{
  "n_layer": 14,
  "n_kv_head": 4,
  "norm": "rmsnorm",
  "rope_fraction": 1.0,
  "qk_norm": true,
  "parallel_block": false,
  "init_std_down": 0.00276,
  "lr": 0.000747,
  "lr_head": 0.00476,
  "warmup_steps": 331,
  "decay_fraction": 0.727,
  "batch_tokens": [65536, 131072, 262144],
  "seq_len": 1024,
  "doc_mask": false
}
MLP neurons of a small language model. Each row is named by its layer, matrix (gate and up: input weights) and neuron, and shows model dimensions 160-415. Each number is 128 + 32 x the weight over its row's rms, rounded and kept within 0 to 255. Numbers have three digits each. A neuron's up and down rows have the sign that makes its largest values positive.
After each neuron's rows, "fires on" lists the tokens most often at its 100 highest values on Wikipedia text that the model never trained on. A number after a token or word is its count.

L9.gate511:127165096102094103123093166142089121083162132119137141076145138106107082166115136118126084101109150143153087131161182077105168117116131132154115148179111183107155155189130143095162118065179093109117070109088113201129123153132167173090090139063030099089121132092110127194143106103120094211146131129177139126097106125158147122178168080109141168135128103186099187092172178166119136111131077142111159160133161167109124067122129089107119119104203106146152150093169085143180124180150130091143166105186119163143170160089135167123127132072101138136096118146114114094139098098149125102128148160135051125171152095113180087121123077099133175147174098115103108146098134171100158140069110085106103120107109096130199123093168138090126129110139099099100159110165133181167114107068122
L9.up511:157105111157154077091179085118136156093163114162178115123097185133134115119126108141127146180099071147129149153159097089114163084162178161151089132096144168096117129136133137143146174122160116084141124065071142146083143074139122126155046080065152088125148163145135119110149101144091185117130078071152135154119144123101128161050061105171042136099126133139106074057115143095145070137123129154137108127084114131164147174117140127199073161121156152155121151101134058101117130146168138119129120164129152131122093106162119121144123150129172161167088142108153161151156105067127188139104093141159165081134148155176140131157155091129143172189162115135181164149157148139141079151161180114123141094162201126101174160068087172164176073124173093111109140116107188129132211130150153
fires on: "\n" 65, " on" 8, " of" 4, " what" 4

L2.gate428:199100176175132134209156146103144129176126093171129173182095089166047169108140076111119124093140140159142152165119088114090128080100145141125102122137138082128128155087169159177135111110155144175146120113119166128111120127099148134112095109080150104148142126145170115117073140083104115096155161101114114152093127112156143099100161061139064095119146096084099134102164145156097140088118167113116129112151105157175151155090152111104132075081113127149095110118088116140156142155121162118154108158140156069126119153121136044164140128096135112128134152058134139095090167193143164113128113137210140131156122133148137144123159255153082083065140107113177171164175169124103136190167162137132158210098135215107135068082128182202105131178140154112148110160053136155147133100118125
L2.up428:123192115162096161154045145143136119090134106150109141136207081049130115101118148168149085067124126136118155087165135167153141053123133141121127165132153146086148074131166104133088050166092088179149142154042127150162173139151150123123124124161160103094147125084071141140105090114132092111156085137063077098132130160209111187129103128129165093155106156158113089140134178170116117120129116124143123119081093128173176183144138126094157079147047111122115131090148172170181158138158105111121097081137184118144160114142188093102136145161097120120102150184133183124143093129111111105134126094140166167147110126105153114171128120056192168116096177158170157117091152064142122142091134169141154155121127072142172126079146164088162133106168119170092128131101202159116128120086077
fires on: "\n" 96, "-" 4

L2.gate1299:138115202160150102145130122122127096141166080157168146215098074106105152091138163118109104113143135152118126149130053132090120092158162146129066096152137121072125129118181190187123108157177112157156143087107111070112138108127173125098131142050142158180185118142129116095081138080157091111147134095149134177097164110095153146067136144118136086135104095086157106101119142206193140123173166146116144122156131119160128162129151145073106083110122140148166083057092127150082147191079183127104121153129124109169062132187160083078140144087119123154140169122162165103077128148189172121133128113204132152087127092114175139122112183130123076125130119118213127150141133132106133134149132189142119146075120142080089096043101174147076193216122122178108112160056181145134197121172144
L2.up1299:129157121126151128144120118156123131133161096159090120103119099114070155138137124126136084113063141136115141119068141163103133078166141122159137107168125123132110150079115123139153090121179091147124130110107109176153144159117168110136134108137161070166127094085111179137087115103135079087178153101121117172138127086153125138147096072127181152138144129120113048161125190150125140111126127087150139102065054130138188153136120140107185136076068119085166146061137170102188154126110148146142086093123181120117118115125223092148066132142151093139100134145140109162106146099122107117155095155145195155132135132127178164135128196106131086105080220150130148129074167081145169150109130230129114174119128143165115081123094126114134120188069124156185118144097112178187159142122165
fires on: "\n" 71, "-" 18, " Southern" 5

L9.gate1223:137119150151115177145164067110154126108100114140106115111080174120150152098143074107075102118036181152119135136158153149156077127150155127129134114109114169147162093121151161169222160072174092112161108173149095127148107098114180156134066120138136082130175199171157170102159102143140083095160065114158118147154126084145100114084150089092172120094157129147107109101093159151156157120158130153100120136114115130073118064145078117086059110199152115108124132089099115187127077158141145142132123137159149157194177130016151138203145166114152129168097121154159095123121142093186170149170145187146089137221135139120130129158137063119134158121169084154128169129103166118139115148074125121157125156164141118139143121109143113122166146096162174153115113150192095167191096173116091
L9.up1223:179112093127102123143094092120111051095105146132143143126156141121151140157135068195103071172125105128153077162131148100113180161151101126072146125121152186170152088212095152105145110127102104143146133133144153164168103140082137135115110134075079136210138092126036131123101147145199151115113156100137112119151084162152109181144149106179093163115131097159109113131139098163174096087083112123145100089177157084118135096206118108127058168118053152136174122147120130155216114123094105084122158143161164096106151099127117106110144199172133147125133102124091173121145111130095157142152087155092149105149119153108142166109136096042172111133124135126159146180118169055108147114068160153144037101164126153119126163110122134161142127162107109167119128165130146153156132122130133
fires on: "\n" 48, " by" 42, " up" 5

L7.gate383:131059109111169125131165135110160102090163086139133137099165162129087181146143135107093106116114123122125090076091105126183112127126110141126174106124100128119135162138177141082095098084115125103102134163138147182053149152130123120099112149163109127124153106163105112104177094120171025097149138144166110130112133073101086137181148079094105147155184105123139133151067148126108145030113114132168166153061144133123121162187126187133145153142114084120175084090176151119150151142121202128051107096133132137101170131075133120131126102108181150074134109085134113159162144167163153143171097091086106138164081120096118125109070124083131199180124141085072083198128227139156121126135152153168117136112190109184140145136096086105151119138168083178157151173169110147161104124120110
L7.up383:153025137172152156146156162194132146124126086143086105133142145131124098168150128100060108149092193113132129107150157163143189152162130162099156128119099119166141051125113140149115107109102091079118116177104146205088123154102155135110114177157148086151111108167124179156115129098169048187063074088142174124183093141188101155176085125158132123192153181128157148143087054129130115080132123082118065115071127140158173162089124134184127143162110147141141092101111148106168145085103143122094125143148145112101122055135184084150128119093107156175133099088137119136125134144053129157117144135159186084140096183118068113112155144088086110164087137109116126129138168112141125139113201148139187138113147119112123072121102168127158120177131164179104082161068152131135113095189118
fires on: "\n" 36, " After" 6, " |" 6, " ±%" 4, " " 4

L2.gate814:104133158116089150154113065159105081177148176155118126112168054187098161095176109084054097075138102113173119074106074140124103133114127114155176150135129137163186113087085108150150088083148127126099146115152158204152126179130136098195128147140121106093175129080070089138100153144168153142193171107100113123126082154056130088161105130113164124117181139109082114123153182171102179130157135146128185114152084119073120143136141116114138095118084102138100168125125130104086146097166139070081094137134154105135109137079139083166111073141159167156128117137119129120119145120113137149124117083173140127168126190108130190112107137149099137122139214134143128118208197086102161156076094178142127147109134158137136051114079116146113164132100146154096147121118118111155199075153119
L2.up814:096139084153107108106131140178156161092127194107115217135139140109172090140128127127173117118067105165083110106061140107128113120107131157115199173169138117154172102151161086115216096184206103164140080112168143125194127143137088112122147161159102141099145133104140202098109128098147169132101173135120142154107097106127137130162164092096100070154138125110113148170114110124113091148141161082082127111126144130155093084112173114098036075215107129147133139142205118052098140075122074100090143138183091106095130119154168156149193129164105084156155173143099149147119139130149148076108130072126140133141164112195117089137170106107133068074132071129188105150161078150104088170144130108148079174079090109168083098076132122164177097124159140118130174133071135151147078108155124
fires on: "=" 28, " /" 15, "==History==" 4, "==Reception==" 4

L6.gate644:159098137125101117117123122133141163106144145181153150088102074146147127125142156127162174081100084108105116134119096132146157120160176111171167083176083084111164094128117156109101123107102105150141151103156106150108107187121132158090078100122070149171192181114089124128169141143123068146117179198154129095106132136197133159111137122069160155138125148072098145163124132088143150147189176131167058150128162091131148094158181142128070132156132082114101190118097098124095141135149183131105117045197128135155152139104164070159115131094117142042131093085052156127164196127141138112119121084117134137091109141156190138149105122154100116091108126220115123152156119176129137151103149120149123196144110193103128059069125157199110141122126126054128134116119078134164143073126162
L6.up644:100117115057081183097095117185150112113153184169157128148135068090123098135157190063164149152157152067154148151115133109152158158153070146172167108178082082102082125134128063086098133129156109085099110134161151120102147139111099135186126093085158120076158136035120124156102111130129140121113116138141152119095144130108180107148136121105152135098104168124138208177163162142141115111167150129099089107124144063109087123113149105171143113140164111121099178110144101157073073161134140123084137133177087106097138156158157084136191098161073065102081112162096077124102129069139129152122132163098117164061100147156102122142082175103103123124139176101162130056172085130113176103132141058181069135098098129082059150141136148092168061149080151127131057142121149164107123182122114
fires on: " |" 26, "\n" 21, ":" 11, " †" 5

L7.gate0:179092113100167178134141151118133147158179113161129103204122124158151140148127107191053094097130181139146141137130134130159185076100141125089147025117122178175128075202134140125172138131103155139112147113070137139135125178153162120061165201123127132150164167144122101171087113142070093173177192161135143160149170166121133121151166110147100166190104162118109104130162139069161184132130059161171169087087127124121097096175164138138070138127064056147106085179141084143115104089125141127107138130133185160193150127109102110116136078092144117107113155169157134177132126141113123127166115137144126090139132121112186127164142095129188080100143126138145102165150129159061106158124166118155144142128146146160126111147140146153125114127125174121142151072068144123153133111169090
L7.up0:091101127182157181098133211135140151135127136128189117126125131114202105177125143098145178081133138158141144156163149138124115156087108137166201142165046094153114114106096132102107160150164157158139165169175133099109132148159123144123121078144139166096177132089142158155118111098127111091106141134163132098166097159119186130102124108080145145100109174149167145104136129171146100073153096102122148166139130142141175146086095159144177118175154179095117151123074108137147118099171165151102170148211177118084154136105082099149170110115114078116115134113057087127172107144114141125145123184116166133119098128134129176102163160132119161111185140119112116127151114147116106109091147123148124131111155149068073131124138103140113061096115072113167107085090193133132187161164150
fires on: " as" 33, " of" 28, " in" 10, " such" 4

L7.gate981:110081123115071138116142178098061056114160153093138133135108140142126116078153173098093125144165123121163148155098121121113181154151160107142130138192139106114174135137123086105132175124183117124136124118097137143105088159104169128148192153126132112173191182066099157118156155136151107096079141136119129126057082192096217114172159159108120116156159131119110175139170117123098142174111177187064070116149137125163137114179088153098137174123095117131115168161061131190092090122133092099125196092117078142130162204134117144121153101149130080069088116138113114119133158139158173134068137062169162136106171129139129142133110107142148049136086127075112119116126129162093175177171080051152101137148138105145175113092100148117127176146152129103070141121142136132142037086126193
L7.up981:108147068172129144128124193143129129099158158120148152091129165135147114112158099093134229129154159176176109086126034091144114147185167105099128168112070136126122050106158117116052114151152173079170146156123137160137101076128161152158139125128084102137100139146096148131126127074127092120107172144155112149152197122157124133175138119137141119168067169110136136103135179150128137086142138076107077089118140133169107138095095134088137105166127112115130130169122120132122123083127096148111140155143089067120148172091211151153164148080102213151078066175121121098151162177158081165111132137133120185131168128157116063101183135139121105173124186090148190158168121101127143124131120112154066162149093084099181153110151162078112047191163164147099157132128134135093099084160148
fires on: "\n" 28, " with" 18, " but" 16, " |" 10, " or" 5, " and" 4

L2.gate497:117097180208099066131144147085158135165127109126143151135091117097135174120141149191114158160125142111127161125135151100103084117100155162201070104122156079153109095113210154118165099097162203208167164132133122123071152122147126144096137127081104161118144137135127152058125155101111128071130099197105128117125180192143101156185153139145098128136059125109153157085164096134151105151125146133181133041178054139121158199116104149113098079141079126153081167090164104134127156118096143133129142167096142124182072123177118102124135128100164100097170151082138138070111128121159119138139139125155136101123079169154173127149194193126067155097158142151174178089175153066097169118160159124101122095192093096093108121112121086209119202114125124138173115129133122073160187152112086
L2.up497:130170047112125137145128176152140112117095125129143117111180143150129061162126180150068119120098170087148107124143113093136126114145082097133142140121157162173121097152169146088098124088138089089126094113044145192132137149159132174181148179089195115070113082115099112163119145133134142119057076127125093131112136083204134146143096129098181159122129120156119098155098167107153077121141164157127113132060113141135122151137132119167181128124123129128179081149105157097169117153150086149109080103120114146155165154075130143106152122164126083095094112156170125115184100107162079106132126170124143122187131122118114198157097112091170178136121157098098115099139142180143113107100131123142127125166117048098193153120126185042146080139133131169083125134093194129123101151132060
fires on: "\n" 100

L2.gate1027:121128106163109185199089120101134090147146120153132142162129091102116124105172133126159095044123137143134129095123094171116079071174142149160131119145185087112149107088137151203090099125117121148136141151111130168144201144140138122104179136139131102159128107112080138131074077164170081100138153100083073118149081115158123114149161100144184119165130106132100112142144131135129137113121086100151152091089107109128188156095156138120151066139105123137149094116107098178145124118153114177123059067173174092156070161119141050110122165124138111154094143133138180173139118175111145123150122113181148145135135154133174151145099178142190137074066205126170171103134130171125130153098125159161123168114198139150148074148139184087113128160125114219102169156076164045179098111062089
L2.up1027:094140206197130088163179111103171126126132069112105131131079070146101161143132131144094123165166167131137148142087077131099078088095148132170092086136084161086097168082139123129219100100152171162128172156180121118072103118122157077148119121103147133137122094150084176124087106083183130128174142103111118172128134135160116122120077100159105114073149107126149106102132113151168161146131185153134162094158107112097122148074099145113118053098086151088116126064115114142126122160088139136108144180142159086179086150129163098135122139123128085176176101081127137139108135183101138094159124172186126147123103105135133185160147221125059121103172169150178124104190196074129120137130131153130082143142074183105094102104108091190108129113067123160180112107122085138165186127140097
fires on: "\n" 71, "==" 7

L9.gate766:102117152162073112155151111114216171089102186212096109163145119167139078100099138155090096156111094110103141178090115148104126107160188155136159096134091195124164151091135162094152118093133060166126104153158145119120116104137156154138107127155116102065156144093106160091093133108135074141166186145128103201178123063169138121123149098113143104134133147171126135189171132148164122130123166097080146096106137138112163082144159136117101095094117124148155128168098146127208117098121174116141125169117140135148141150066122138136105151113119109121140168158080113087114132133182189129151139147141140104163081120127158145074145128108147129113108148135171146125134114134148108150141118116133171196151149117120122150144144142157145198085150149067074089129134105110155116109101071
L9.up766:116157085163193105135068100154124151160123121112097107118121102107118118130139127169153115114155115099089128153145151091125137162097141087082141101109123114157141157179141190124138094103105122147097069143134146137144040115144119175113091145154171046144127166144112057164167095147145122129150150175109147151086160086125163120107119080128149151063105173139056064140087168125090152135150123134091063140159164122181164162112110134183087147170079047173115143127142137160184057130117158204128238105115186091089128130132165141104109061128119111107102077126184135124120161139106137107097178099111183130129185170096139104070139104136145140093138137132170103146107136148133127150123149095081146131163144144136201148093162177156126079149143123146117166109111125178119117128159156
fires on: "\n" 43, " |" 13, " to" 9